python train.py --d_model=192 --activation="relu" --rope_fraction=0.5 --qk_norm=false --attn_scale=0.177 --tie_embeddings=true --init_std_qkv=0.0397 --init_std_down=0.0 --weight_decay=0.04 --lr_head=0.00699 --warmup_steps=200 --doc_mask=false --train_tokens=419600000 --dataset="wikipedia_en"
MLP neurons of a small language model. Each row is named by its layer, matrix (up: input weights; down: output weights) and neuron, and shows model dimensions 0-191. Each number is 500 + 25 x the weight over its row's rms, rounded and kept within 0 to 999. Numbers have three digits each.
After each neuron's rows, "fires on" lists the tokens most often at its 100 highest values on Wikipedia text that the model never trained on. A number after a token or word is its count.

L10.up1132:496527496533530518487496479472517474511491497459515465528481492523507534525503515461481508464484534450484500469514526515492528446505497490440485526481478503469504525461488529503519524479501504473482495509478539472547466499525494490481504481453472467503497470516498446491500508528543568491477516494514534528506507500514514525500493486536507540507467471517497509519531554513463518448485535500492494502513482510524527517484470506515521470504496509523474522528473561535553454489519509494478480512451503478529449450481489523478533482476525512500488509504513466461523528517471489513
L10.down1132:525494485507511516529519492515487522498501508526494496467500500480519532490532474525483519510450521486533530528467538486461489511481535523489463523478516517522498504487517545571516509526495487502507501500487489503491488492518500536474498521497437508455471512479544490497518471476502490511459516461472507520468513491504491543535514531483498516446491532499503524538554488527506496484495512511479495523487474474492476523446447506455451538514513528530517478530486529471468452511457490505483455486557518537491502455539493537488491464495488474454459508494499515528493493528496538480
fires on: " G" 48, " D" 12, "and" 5, "g" 5, "st" 4

L7.up399:474511483521504508477480478528495523492552497487491517541533505518544500520514471464493489487497492499476511493508558536540509455515470491489485500502513533484500514485528480535538482454446491499502526453523491516540479496566492519475520501461526501520495508499545449500443497491498512511467489546501515499463498466502496508439488530512501532495516497474500519515507483478475501481490507539522510476483478494538469479473508490531498468545448531506528500523488508522505509502480517509460518441421497524496492519501457521496526503514511475501507471484522444545522488465498523522
L7.down399:513561500482529448506469494486476506508525547503527479530494502509521540512542515508489480483498508505489525491506483498519512423459523490521476470494483532515520561497489491531499492500495483498502487497500479516504504490503453502464477498515513519502491535488519498497486511498483516483482466479487538513479489528522461522456460464473510490497492502500475507528496477527467506503528505538495410488478456538538502509428469544460476529504498507547541524529477547515521470494491524495448485505501500531550461482495525500479495458522497554522507480488494491515529505512502505518
fires on: ":" 20, "g" 17, "c" 8, "d" 7, " D" 7, "0" 7

L7.up1502:516496501496522522464471502462462504481442511486482477513553500512506494483535461505504508505494518516491504512485503521546532513515489504506513511513492501478473520472484568545448495525528518517455509496510470536466524487516510496463476451482496496516547576494484519511447534515510491498514530535480484518503496465479454476509524518514461488465532505499477508521488481496460525489481496513485512495511508508490512530493507513495475489524440529463496463507524511528488516502495506468511538496454508488509551459452510554510530495492486476527472496477532513573465497509460492489
L7.down1502:520494449488473524472553531457510512504497501471539485525490491489492498514518484485511470475496525502469519455503525503512546531513521533496548481527488501470490490516457476465539515468483509489497501495468527521493505499489491497463508449462514505517539520489483540487495528457486503450535500520558519511504509570533512535474477497527490508501525510520484523464435489490482506531472502523534496500512502518536487482476482471471503498480471480513465528519536483490475498455491507511542513512490492445494505468499496513501476481482490505542536528517486477490531461552542517445
fires on: "or" 29, "ra" 12, "n" 6, "c" 6, "us" 5, ":" 5

L2.up1380:515477454492505480488549475500548499497510496539488526474478530504499472527517457508539537434479476496524478517512539546539481531481562488545495509514525454473489525489460491491467465493472511556488484526491485502463504507503501470548494521495486474479474519517458480519502485506487494516513483513510488494509501462511512474489492537520511525483511517482508534540477497460506496528489467492483518520478521475525473507537519520513515491560547462535501492463491490507487483470510551513483497499456527505456541506444502462472521512477510476489497502543493469525477469493515528499
L2.down1380:518478436487478498523493508522502493442525485542510513451490476476468511534505450501519514480467477531472440453548539497519498468484524471499536476482528533491535468504508545451451518502499481568548550511492452523535501490482491514486497526483498507531478487511542522475512494499483467491532507516532556488507497497501554500510480512500501478489560494483472478494527505519484476494494563469477474504507493491533514506492495474486496515505520549467529485487507497509501515534437469505483501503532506478485512499505457489501509513496513488500488503470534500491514508497529505502
fires on: "y" 39, " America" 9, "ence" 9, "by" 5, " California" 5

L3.up532:513474475532485484525522497523515477462489516494494442506464517521490458494504470493453498549454483480480488512511551547514482533520521491506492460479521528475460480513502474530486491497517447530485532534517479498505507494495513519546498498528509501467470545517473527495490530504508465485524519519523543460501501488489501511458503521502529538440559534484457500507461493516502512474486489543507500527490540459504483494496485508519483484492522467478459534500495440542520469489522487500460508470523525535536480467469500545459486485500482519528486513522477504487480484545496485498
L3.down532:529512512539486505499504489490506482474494434492528543500499517479519502512504516507542474487443526565487498465543511508480517468484504502499534523493502474519531488480490454496474464482539508478519533487484547495477487497495458473513481492511512543549491526464476503529515473439481507528486505538488537470474526501557475498462525487515470522549516475513479481494475524475542471481490490484495507492500518527510485503544458485505473511528503533498507516501475445490529505530511524524502520493461503529453513461528501477552462507523527456495466508500511509510488478463502476530
fires on: "s" 34, "ies" 19, "ations" 14, "es" 14, "ities" 5, " women" 5

L10.up931:510484454442505488509522502522519473512469530519473476499475523463506544564498546476510510496450511472496495506490478447466494506474510470505484511501518508504488517508492501538493493531454496468499499496501551501519529468512524514509486498542520509497485496468467491462427535517509490473517452493471480503535495481486474468526494506520485520463442560507514500457491516508527528482494447511490500502483532517505508462509481512502474499532512546518506523502501553494477531480510540507496538487485504490531548513513491533502492478524525472474513486505472535520451534507500444513
L10.down931:517507497553493467512506534491510522538527486509489473519525462505516543502480510474464495477559501462514501434488462512473471456465533551515485485483542481527512493532524501540535476525457503506485499518486498471525498470480553520505496505472559483507500530538457480489500513485498502524478523500478477555483494541484459491485550482500494453504529476493533513506483520505473465503515503461511475514493486503490518481550492506482443515500515524498501489483475504491512470458490506476530465514494465485510477491520507476506488501574514504535512470497475488544486494500532489540
fires on: "ri" 24, " Pri" 10, " Christ" 9, "|" 7, " c" 6, " Ch" 4

L3.up110:538522461476464463487459501545490523500493509468526498520494480482488536484480450514477478491474448465507495487490504536483504548462545500495509534504534584508537453523505489524490501490496495501466501502497497523486538523511463481519510518479533481487501510530501496473504525537487496533505454533502486474510460504439470524501497498524499481452520534483526486462508473465549512492511530493526508528494480482542518516506488535504541515477504498486508470552501504500451521519490513459491508508494537459468512524494456531504514460464479508537509494519517479457522489503469483500
L3.down110:492527441531500502460531497512524491469521511490500491522500544531478533519543515474465504513501495495506487510532496500522500479543493518542496504485505505454483512474525456456489476475521504508530464494464489472485483496465517493503465536554484467523500471468536499494509522490496514489506513482570490505491469462538510490482517481466546462559505506494494496469493530543479488520485453506482526418502562472502470475499497524486519477504505508480506504491502532516523509513530558492499519481460484504509523473465499497493472517524464485513538535475474478511524526487519475544
fires on: "an" 19, "e" 15, "q" 11, "k" 7, "am" 5, "al" 5

L10.up537:510475502514533529469493508552496510496522499526484523484530471495511501510484516485465462507440500523466494499499525522513495485528471494527484492529551471475524509514476495486465469485464481504497489484500455476538454528527548426538464517487525543466527510515543526503490489537515538497480497513518488490513507447478490535549528491464472493509460502475532476525509485496475550483482516512509526487506544497495521529484456529533508482497508510540501482458511493558470503512543530526492483460458477491462482517481508495469503476474483468513505486500532502530506484518462498488
L10.down537:492538476511533497504488489501491509500494490508521494477474474470487526513444520535506498542504527489514469496520506486512498520501527528497518484486464476516451502488490496535516495466504503495504504497462522516500524494516486536448512493509479504514470482473489514505527527472485466484512474473547528505505515471488512464584503518466487485485527467478486488492537505435486493497478540499471518539544468509463494485510533500480505482530540479526529522494523470473495465505456484498507525438509485497523531586513478471519465546504502521553487530479504528516518454510511452533
fires on: " the" 21, " Re" 11, " an" 8, "ist" 5, " re" 5, " of" 5

L3.up155:465441478528457501517485476493540479524473490457536458489462515498536445537501534503491480495511501557544494547517463512522460514480511552493528479534484467501485494480493470466525503495500477509517514485526516513559536535463491512490547472495509493537469480488459483512542513476474536490506501460486511496452513511512522491518526485517500496540510510529450513490528507473525500475440506549500500512496520515490507503496498491468514521479534472491470472493503514504440522510522511539478476533496481512489534486505481493523506506478486480477510495525487460544492475474526523484
L3.down155:494505510497543490493535488503516529498515573508491540506509460466440481511468492477524512500514481450511470480453544524498523507483511490465467490531517514493486531536513504478462469519479555530511476534466471508537509515509467512484494481522489504499492491517494503467513504431541485554513513534478492449482508532507504525522507501482516506497479472523545455489485499500488511508518539490469476480511518503492478513547486509456482484484510519500539509514497524516466509493494537471502517516487545469486576452505501521517478502493501489500502525447514475452505523490450511502
fires on: "te" 26, "e" 17, "o" 16, "n" 12, "le" 7, "k" 6

L7.up477:518471481511464494476515527471486457492561509471523483500470480468537527524444554520478477521556494488481498477458478511510494527495519491421492504484499503530496475497431512459521559465548529513512497508504509466516545477530517530477522487467522515514530494512461466480475474529523492493491507518490481531518500495504513514475499522486475495523494498494503491475512514468518487488477475542510467473483493510491523510512532484522508509515497518523511487498450511527537525492490543526503533490430506512481507512488509510493465517522510461543491481467497484561471533503472507480
L7.down477:560494491540479493507508491475501480501521458478494505484484469545500546568546496508493518503543518535485522486496515471468496505480540473527475532476501533517517489510489483515519478520511495489494503496472501505489509455448523502505503554492515514495487507465504509483476502468507511475458480532461484477493515488468518525480518480502475521507467521513480507516458474518502490518537477478532454508489461475546512495531521501496477483481545494528490532526443548435495448504522488471469554508481454513489509530522506534523484502529517506450512503537517482511507530466523467484
fires on: " c" 59, "al" 19, " Christ" 6

L10.up184:518526516494517501502480496501486480560499532463511517482488516469504525521503463466502490498471460524456477558487485483444483452442522492472478543526539510476502520482483508502499489536492517530502527524532451457519534494488488523509524469502477498527511495506548527491507487495508514480519506488549565466533489505477492531522519511485510461528517497486510489474475503511445520458511477514515511483549500535473493535508531495510464464503477492507497464466487458495483515472457495502487476496519475574474505504520479518533549501464517498516507503469497518488467489460495511525
L10.down184:517467489505518538535451504503502516476482514520495478489511524457515525505477502499502549542513513488516527502493500527561466507499438519481503429456460513567533466489522480504492499485478476510494504483496474472493472492502516506503476546483527532512479483489479531456514536506497486502530493472475492524495519532532490475516510486502490514493486484525536503494535510489491502464472524464504485539500496474510493503479482493537544474483518563481482539574502476538507517524535524481479506497428471458516492512507510445483528461496518520485513487484496482495498529505468471502
fires on: "\n" 47, " Mi" 14, "-" 12, " (" 9, "y" 4

L2.up477:499558498483476503470488516543484513530544524480491551494487535516486500437494482535496526513475509487462492499502490547528499501506556488519508533510531504482477502518481507463524524520461487483513530501508569513473497523500485534535493530515458512439471503512502488456504485474506509546509494496477485466495502480483489503540514502489505515527472529497477516465498475431466483445501527493482516487504478481502520501526489528514480461472511489470433476522505543504531519561491463508517497508450504517503520485460484521479486505514499477525538462493466486483492533480511485487
L2.down477:510470462496482522502504462516490579500501520512466472496460470456520485489534504459478480490480501496548506507492515513541545485475445501494513488480496523494562453497501461478508462444514517477511513509521504491529513486537491504489509511512462472547497504520512495506525521480456511486524514544514505492474474519519484517514473552446516491506516519508500485505491487517556498525500518493497503509478474472516507532520465539487449492506478513488523526505506491486542478468562530516510534484502476507462473516472491475487522517496478554469494506499501516490503484483580460488
fires on: "al" 45, "il" 17, "um" 9, "ic" 7

L7.up981:502515493506509483495457528495481502503514505501486513508521475520510505521503501479486486459483473495504514498477525480512514480520526470450496454522499482449538544480464523503530504488482492505496528533485475539505501537492469569545527497492486493506550500500473445447513465520504537515498485485514579526539458467480504514486476482518491471517504509532509506530465474462466526567472501467518501523509495531518499507483481515505475494513476491487498526505461547520516441481521527516442479475510499500500488514453486512463514484471532500538476476505550486524488519500497524465
L7.down981:511482501472536516520501506452499466540519521532478489539491468474495504508488501498479444484526512506504502502510525513479532525458496511539523489431469505506520503511452477492487499533495516500504502502475518529510475523486519532523464507460466565510502481486502495489497496494459514528497474500519455528502473507508490543541498533555499523528496541481471515471507508482515436500490512477485475525485483505481492511489507496546465553495455541524512467500456522472528525445513531487523491509554510523468496538518511496505512495545462496492517484492468474493504500520493468430
fires on: " G" 33, "th" 13, "y" 11, "z" 4, "g" 4

L10.up1257:547516533540462492472506487483528518550512532513482476496477500518525540517505499511484474521464482511540500517548516486511457455504465495456481518512484518520457538485471519506533493481511486512508502479519505490531511496498523560474519522452472540477482498501534516534499483516537562500522505506496495515537491519524442491484516502493462480518423511497503498514469493465501518508442515479442485471488510480521511479472504489503479484482503511482528502498465513501522547507493525502519516552512467529452516481472506476478492450518454526486522494508514504504456485509512459522
L10.down1257:511482487477509475505510500495495460520516505478487517501493506430471485509425541475457496537511524505482450496535504467490479541527473478521488469504542520470512453487507507478517536526518493488488474480487537503469484540497487478470482498508459484520499514460480526525537478454498468450504517537492475522457486511536513491515531523498503502479514491490520506528551460406471519487525479509500570540524533479484479497498497509496525543510523470495535534495493524496484511492531487519495540503518495482537491500498478472534532521506511504537515515509471518508510498484511506509
fires on: "ad" 21, " re" 19, "th" 5, " Re" 5, "al" 5

L2.up764:463494501495522513468527505513474485507517511555508508477481478531481501474523518545510527466495507516529510532476484502470510508451523483499481485511421469533480528512514462561435504537519490495511518503536502518552492527512520498483520525502501499498454506485478506496517481490482470487492469477496531484472484470527489485477496514546484519489528494509506495519442517513501546471483478509529479484486510492507519464498491471472523510495505521539485511509453459520477481486521480470534521547502491506487466513527553483522507481514477513479504443528469535566469541491457527478
L2.down764:500528533493535486476531531488506473492528509500478496554455461511492562511501522509505483472475476517488489500495484517484504490522471547468529508492504560472474522467531498460537494481466486498491508498497528526524512495478536487468512502521534477497508521550559511473504517499488508554510504492496480496516482519535453525479525502496490466528531474536472459503521460511513497486492495519477532502486493505467462508462506443484487531511517460519496521481506445485468472495505512510569460508452532549531468499479529458467537494502493526503481497522473505495474471529504509495
fires on: "er" 18, "or" 16, "tt" 12, "ro" 8, "o" 8, "od" 7

L3.up733:505481488498517514535503495452492526529479506465514468506437497465511491501501524534508520498501491533498505498505479556463507489530479507485482548522505530527525455474490506500536538485470491487458436499515523516495482523477522475532541539533532492475511511511532488511514478488547493446487539517473484479495532517455502517514503501494511458495468520481534549520497519487507500477498482533500480498575497481484522509466517493522487501518507508528466473456529505452484508481510501452497556479489491496514512522459494512508465458476534483463473520490457514503526456459510503496
L3.down733:477493493455504520512505464484501457530527474476477494476524505483526502524453487504525520508512525499492514492477507499487533522499478517502537479491506521498486504532466481519502525504477523530514470556487545514467483485448483513493510486513527536473501529471436494528512538466529533484475466500485523547509501498512538527508518510482496480511481528513469524479529562484507504472503510509483501478463488497503530473532480484514534519469479497526480519517457483496443460487496531469496517474547542549452471441474503539491517502516540486505438479521506542458488508492484519493
fires on: "st" 38, "te" 16, "t" 9, "ent" 8, "ne" 7

L2.up1110:521501498530488519474496491529504525453465511518475526505486490489488492482524544503507458543497486553510475528503505509505561492484525505460510514483464436568504526492478508498511461464508522508472474527510467486501511509522492469518452568546539517477471515537471514459462488519504506525517522550516513461504513470501501457533487495458491476535497489478501515492487512478503521514479510500502474478452486542461466507481514473514467469536508574491501498473477479452491514482499529512485505495504499494494496501496545500515501493503508504490527488503429480514513470479528500520
L2.down1110:500459503549492487513502463484483485541572518525464513473495507535528463482517504506530490461491511515518502452458479502481529518516443470519456532548468528491489521517491521490515495502505495530483493507512526512522458473493481488507491528569557492519502492473531493454488527478536491488497515537543485484486504515485477488484527487488557567441466504498487491517475534498472487491487506505504459518502522509479503478557495503500533479502489485478510511488488506496464493491508490498513527503506495461520511461495487529514468498505548491500517526435488498471452543508500485484
fires on: "ot" 21, "ver" 14, "ant" 11, "or" 10, "ci" 9, "gin" 8

L3.up1160:497517526516486520523497481509518494568509513518506508476492485514556500461457485544472505485515476533461503479504510496509517504472502497486500531464516467506509482503475503492512515551523461521511529487477490500495494552488491524490500473509524485516540548478479482510474513491514469438471457482451473519485463502490513483471529468515489528463530470409478502552514534470505502478496483542498528482473505503506494523515498530516483534513510486465495505481545520496477504528499538488531489517460518473502510507499504457451469461505478475513512512549516521460532519550487486526
L3.down1160:539510505524475446474519465513509439450500510530518516467487567544487511467456456544515502556478495499523543492501482539532490549527480504510498508511518520552490508499482506483522488473523509456523513456502511501513483489460512468504482494484509449520519484484499496543532494476506493540447518532492499495490517490495484512443536491475514491502539503512484484525475473522489454524515484515517489496517554448476466498477522523473500533485508483477522492483508504508527511463500507490502483533542496489526515507541478502481484517495496514504468506486433490506498475486539537492
fires on: "s" 84, "es" 6, "ation" 4

L3.up209:464501526464513525481524471501496501495500514509455540462461499507513527505538494507519479528451494517515486536525510477480505508504536533542527502520494430512495520485492513515511480498474468509509525519465532451489479509530460539475518515491459472541510520538477498472491475511544484503525505535520523484506487470505495470440478513516465499503480480509503469524463539449516480519457525482504480506488536519513500508528499506501501487546450517514481514503547461480513493527522573469530524524470487521520527469502476490530475486490534492474488484483482544475481549492496470493
L3.down209:493499524529477522540504509553494544474497503473534478505544532508468494504544515477520467511472484487516472537475481547465480501478472517509480470564499505496476557484524508507500518519494500502483484504469526495545497503474480508475489489534494500445485537469535550526515501459537476515509488527532511504509534491472502465518509479524520498519534484522509496476513521499490456505473507505491502514456501496489505472497497521532524486487469480476499473439517511525463479521513486495522461510462483465573513490463487534536501450475497516512475536483498497489476520486504450441
fires on: "ep" 17, "ot" 13, "p" 12, "ver" 11, "ip" 9, "t" 7

L3.up676:512467486489515498464491523500459509454479529501529454499565432476468508497473514512500543527520506471481459528471524496514531497504517566528497527517490488504490507482523490498520505536474503534454486523509497528493460512441489509448507479484530545513488504495537489523490487520506506467482483493484512476464487474487459527527531496526477483484537513509472445464522458472495544491482495461491525508509516504517519510496540481518450498498492524460509476519462474469533502499489486523544549499482500515476530516503472507537513516502507478534537481520510511476546486469501510520
L3.down676:498491515541539475478533470512537492524501437491527521508469484510479544493525550449482479470502531511508555454513528524471560481491500494543552494477504475537517481492498475482468527485487500512498523527536484447481516518509493492501481547514538540509502505515457525477480501509516488551555474507500485488499498530522521523477512510505494519507492488511482560521472541500507440489494475507530512472489500512506495436493475494487506497529521488471484489452518512502491504513510523504461505502502477482471491472484526486460456499511459504509541491472509462469487508492454476510
fires on: "in" 16, "ive" 14, "n" 13, "l" 8, "ary" 8, "or" 7

L2.up873:486483520499488506514425486478526524483497507528525508561518464525505499507475476449510501461522453457461518477511496523507512481448542477503501527492523529511503474526529511506504508515469476478504518498508490486525510491518522533501530527478500533457500463514504483517495534503492496522483461501457474513516518469443494472459505468555525475496506519473502504510511469443507502502444496494498489471494563492516527492485471507450478516511511525529460487477542520562510500496543506497455499500470484497492532502505482483493542492512526535561506488469484509486517484515508532527
L2.down873:500530499491525503493506508503563443479506498507501478516506481494523498525500489459493506504533487503495546498495487506463492496501559500519546499487487513522500509494490482519473480451486467514517482522522518476509506486472492496480549515509474454506514551484502499453525526545485472510501530489484508513418512524515539529502507507467518506538476478499515447479535527555535541523486531560559520454469483467469523485492475524494481441490509525542496465485499470490485472491516483516500496494510520485508456518476458516491497539529474499471465501532501495503481521511478498466
fires on: "e" 24, "ver" 13, "go" 11, "ch" 8, "che" 7, "an" 7

L10.up1196:521536513447476526494474484486532503521505495524500465484535470505512506539478465482535499498495494504529487464491553490513531542489510543504471484496474450458551520491526503504474493502487505499488500445529524504518479529519488518526512494469473475492514520501498479542469487505538517532497482453535457506548506515516499489458513512525485458507496512466467508533464531502459470489526559542488502464506489521509469521513504536482529543491461500513523530510493482529523515528526499478495441517482492488504466468456474478478512513479473501526502494522465454505454544490490521486
L10.down1196:516510499550488539492486497464503505498517528466465478484495506521520521494530524491476498561469510500520515478491490502493497480489529507501502516514509459513532516521475532498486533474517469469508496511496525537470500474480513522519485487474499526509489505477532534474498482467455508489514489561465527484503489503582507533465482545451493498530522454522515511548476516542444492505512494508446479498592515525484502488542493487464484490535495485507474510505497481486540511502469482472469486503508492517491529481471495489455508520467475511519493513487490436545511493515470504460
fires on: "f" 17, "gh" 10, " f" 7, " Ga" 6, "G" 6, " Car" 6

L10.up698:496511476509474471464475498559534535524495507481509490469504494512523484516463536469520511468488493504453515482494498549523484472503493511527470477471559487476490532482496505509505484513496510489493514481478481501500543488503469530487495479481487512470538512483470510525532473505478502515429502529446521500496531536535533459512509469535523478496532457456490502513483527515489501501461519479501498511486493535549489456497498486491507517496502479473550533551520510553486472571444548551500492475524515478494513501528504487490501519523500468512535508527474461507477499498464491475
L10.down698:529504524485478463488524513482450487528518507463527491532490525499491532491544513459532516550486554500511491486501512476480461467461493490462511484500475514498550511504462484479493555532519453497534489515510535525487483503519505490459444496502509468507453510517538497517470477480489487498504494510529534523505502490572483526470463528480524541513480499454485521510515500509518529533535494499477508524563537465502463522517478547479460468483528498501481506482508500526502477481521473528469455498502521487461484471479456487510501520497511499508469494491515488496546462507489511536
fires on: " f" 50, " p" 9, "f" 7, "p" 5, "ga" 4, " F" 4

L2.up306:454510502535516528424490494510505484552500492510535480517505453417513517505506487470508535497466492483471533501521492489499460488497483522510488453488539491501539490522511506517532478510477547506491522522460515506493478510508484513471513511466509513451491458533534462440534502508496481517498549550500526534490488487461479524462517525476472553497476533481497475494501540484501460497489498485519530534502498492514495499510469538491492484494517512479439506529455500485529526511520474507488504519523463496468489503455539484506490471540512491517500488517517497514501540452489512484
L2.down306:490447494470524498495493513482498542478488508511501523492509514495449564481506523541465530465521515491527500449466500463509515476511486476484492508539471498506516478492536465493473488476540530480491526533445537529508562492475492545484519504529487501502512485475502475514499463526485520528489518541495523506457450526480490482490471487486521534493499560522476482505455505520479523466527496476466486477487533487527527493510503505517536517512516504479549486465496485501524533481525545490516514539528499459491529473481543526491470493504483525460490475480452495521454534502520517494
fires on: "ic" 34, "er" 18, "ian" 15, "ist" 8, "ed" 7, "al" 7

L3.up697:467453527517470538525473493470520508534512508512467488512490449520529499511479483481514538498536514504453500477493531475540544463478489464489502464504542540545476490492467473542510504499488484515496546527499468486461529494498525545485519567510525497484474541507472516481528475553514469466464475512510515518484458480497463461457473505492497525480510523470492486492480483491482507501500508531510504501493479485445514479460534472535516496501492453513496533494504519514466498465514538501519471485541468506483548501485528509501463504486499487522546490536530508496506490490534514468
L3.down697:533557505503525495478534484513522459433508476515549550490498548487485531496491479474502468502465516514539513495496519492503457534521467522512533493457493454506513522471518521504478490473501481510499476505510471477546476474463467479509470468514480509535542526509481498531485539442537488539523495488501489509477520500513462482515539523478522472548507514506511503525521511497534511525494459472521514504455476520546513500480521513467500501487504502480510442505492508458520489492488487520514441521467471510566480504488495479494492507501502493501436490505490521464523472522515522519
fires on: "s" 59, "vi" 11, "w" 5, "ong" 5

L3.up363:495528482511510502551502470460501466503484520527528529509549541503484478460485512488483506510465507520485550505474503479532493468538507476509456506506541489499490512474501466523516534487500482537512518468473473521474487529474482502483499524506527499488480529526491519533501502497486510498496479506508478472535518457485496503467484502502547524505569537448488513460495438497511475499482468499497488565474546513514492539539539480529504525503499541545496496466461496479454516517512489516513508506491470503522504457453490501468523513534495513504444519495498473480449524524505456529
L3.down363:497476554495473508515485510525494514516474475520501499452475457503502517537514494558476515560516484508506500502504554528524520490478520511474512519450468496494523483527506485488484456511523483446522475478500502475499491532527513500507492500512479504513513495471519439475534454484539479517532502499498480497493509498526525450516479519496505511506505463542454472524504520541479534508540462518491563488482493517520500470492506473518455518476489494472481496506474484517554463475493509509495460469537503524497505493546523491522476506504514480464500561489442546498508446507469511494
fires on: "s" 40, "ence" 12, "us" 8, "ations" 7, "ities" 5, "ies" 5

L7.up822:524519501509489546467464442516509463460529501466496540481495442465507541494522486531503526507499482502534483505520471461481482484510527475473480502473510495493503513499478484513499516522482531493517581506511523475525490479479556508452504506482482538534557495457514532495516460540471529478513471508523506481515490492495512497492470511548482488518495475513487473459512471516485520536474521553546482496498476568511497524527493482508505507517481520552478517496548498505486532531462463463498517512484526497530479496543471479503513464502520482496490494502500475477470491473464507486
L7.down822:537515478517461486477484537499481510513466506500498517494482516485468501489551445515474514496488523491505540494535508482475493456481455509551532472487499532541542492458515524521517540471516516480525497525465490502520521512465507484519531481519508487498464459502533516443522491491506508442450516486520539535522507513510475467487516479530454494507495523524524474471506485526491467485468519496487514524506485527517509470479464486446541484510502505510502490549444444483500543502523453505487488479494453534505462528492506522524498519534509542508494500528489535506509472527476502491
fires on: "-" 22, "if" 22, "\n" 13, "ir" 8, ")" 7, "y" 4

L10.up378:525491471459510517485449490525490508506488513519490482473476492487576497505448531507486499474494493532494491469502480509517510482466543519506535471511538539523489515486518477500491491507488465545445464490498526504519498563510461500494507508500503477489490531469486506475485528486477531483529506505447502552495491530469515532529521458534522514498475503466487493525551509527523496529493453506467542528498504504520545500448493481473521499510507551530495481495458499515519509503489474528514503489554472530484458497534463499514536493495473474470513474492551493477491485524466456485
L10.down378:461469519537553502514507537491520509523494527479493497507516470517453505503494497459546479476529483480492499525445506475513512486517472534465523510484418500547515531483474472518510506496498518471458486524495514547486508482517501510536499512508500498522475510499459477505502488475513485506523532533540485492541481456528499467480512489493506447511488470523489539497472487482488455503474509446508476520511500522476464542504467475517507525538540501529459460482513513477479516509508502540504494528516506521511502500470559505489518456515524498508489512493445476556449520509482507531
fires on: " a" 36, " h" 10, "oc" 6, "en" 5, " se" 5

L2.up1027:520528482487513529505482487465518524471484465525503472558493498484490521539507502498499498465491465491548480501530493511537461527515474510545543533504511509509505521465490514525500541465482523517511439496511489507502514498512532449500474504455491522453507519481521493529549504512520508504480479515476465510475479433521497471506494501513440512467474485503495509533506489537481492480470511539475507577526546503494510502506481503526503502501512508503497485525524471479485505473460467482483547495515525519484420488483495514486498472452511539534519505505509478536497460506455498469
L2.down1027:500503518519515470513513590561520502483485488485506500496585517495525472482515536487491514500464561502446511477489513490509505500467495518501490401479522497474518478529506507516481485470507506470505538502499523521548499506489499511501496512542505517507521503461491469494487514525484493487493535516503523540504487453480461554484503506518493484504513521555484470497544478524493483514498503469516479500488467435533536488508507491454495490534520531499512466511500512501496480473498518504524503488496543454464526483497451495481492481507502507535460494497484454477485495508511479509
fires on: "an" 33, "a" 28, "ja" 16, "j" 6, "ć" 5, "da" 4

L2.up796:510428503500481484493493492476503497478511532504520510502523487549507504532503484488483501519514464500453531503463533537449489478491543530475497503518508489515479496481528491504414517486488506479485506491504512517487535518526534472508534532501491474481456500542479508470506506552460523518496496534497510475525469485477500487504490476471520483522499474514477515521486493467503545492475473494547455498522484576488475559497481497531496533512479516511495506516525469516496515483498535487447510519451451544461494459527503516523502513488481521514536495523466494509476512487444534480
L2.down796:526547518554517480487504535511529495468519485502507519487493452513509506516499514513526484445532486513507528524517496526514494539525443435474533516510518483462481545500497501516537479504489515501475452491530465510504540485494518520470503465468505523473540517509512518485481499474504497519509493494520542522502523540512474500478492453497505475497514495515487478486521481468522494483533488525500469544492444530508522519479532490462432470481516454491498537501447547470478460518485495556520483473476478507486487542474477494499479474491490481502485498490546503537497499493493478556
fires on: "o" 29, "or" 11, "rt" 8, "r" 7, "e" 7, "if" 6

L3.up1469:497495496549515508508527463514526484456512475486515513483565472534498524482498472532507533511514533476487494533466517476504529509469499455490535540485481507473508494462503487503518508447516467530498521497493532517481478494451466489490512500524518471505497515476460476505466501457517501496502448505513487511485445447504504463526476476511495512516522543521552503483509485528466535483481481496511534516480470482499497550481486505556518556498487577476468525482483503493459470439535482485497503519513516515512521486454505533469507491513485503464522485529507488522508474497509527516
L3.down1469:486514525511432519539527503492518478532488520528455533462488533521488481500488508517536524523471525543491534487495493543454483505451482531518535489503498523532502475476515496491486471508493508493492489488527469490499442522523501490495438499458500487494505466503542478504489516558488481451532498498502534488521520516483546481505512523502531492507495497480458480537508469500445484501505519509482452493486507505468483460508462473503486509480496450500488554508501513448507521539505503510477457530488510467479491504539521486490559511486524518509493533495462473470503479541515543522
fires on: "s" 29, "es" 12, "ence" 10, "e" 6, "k" 5

L3.up1302:491465533507482522540515545522549519508495511472552466518468525467479494471444520495514460505517479539506514515517509542512474520520473501483507543510488504505486444506485522513539483507472459523508480519501478495555519501469537481495485480488495503476455541512476481495536475473509537503529489523498483483476500498520532491517504509486516484495463518475469504505489525473504499454438502501526513480579491508543513486542500467498502499514529480551491499482499486471503503539508515503442483481498525514490533433499476486482507501473457455498535492485503524498493474463477531483
L3.down1302:490481491504517505497547483493497485501483498510491472497497480461449499474513524503484539484505514500483462465471500465488534484542485478473531560511477458497534526507482523496485499478550534514444534523516486490521540524477502539455504526538487481538480504470496498501567478495537486507480494492520495496511533491509497532455492467514536468500487501497459541528503523497488517538507545524481462491512462497514539498451498476520483488497529494505490482516512493521493506463479521482579510477517496503506483510443536487496517505510492494461448493538443539520517500465483517518
fires on: "te" 25, "ent" 15, "ell" 10, "e" 7, "le" 7, "se" 7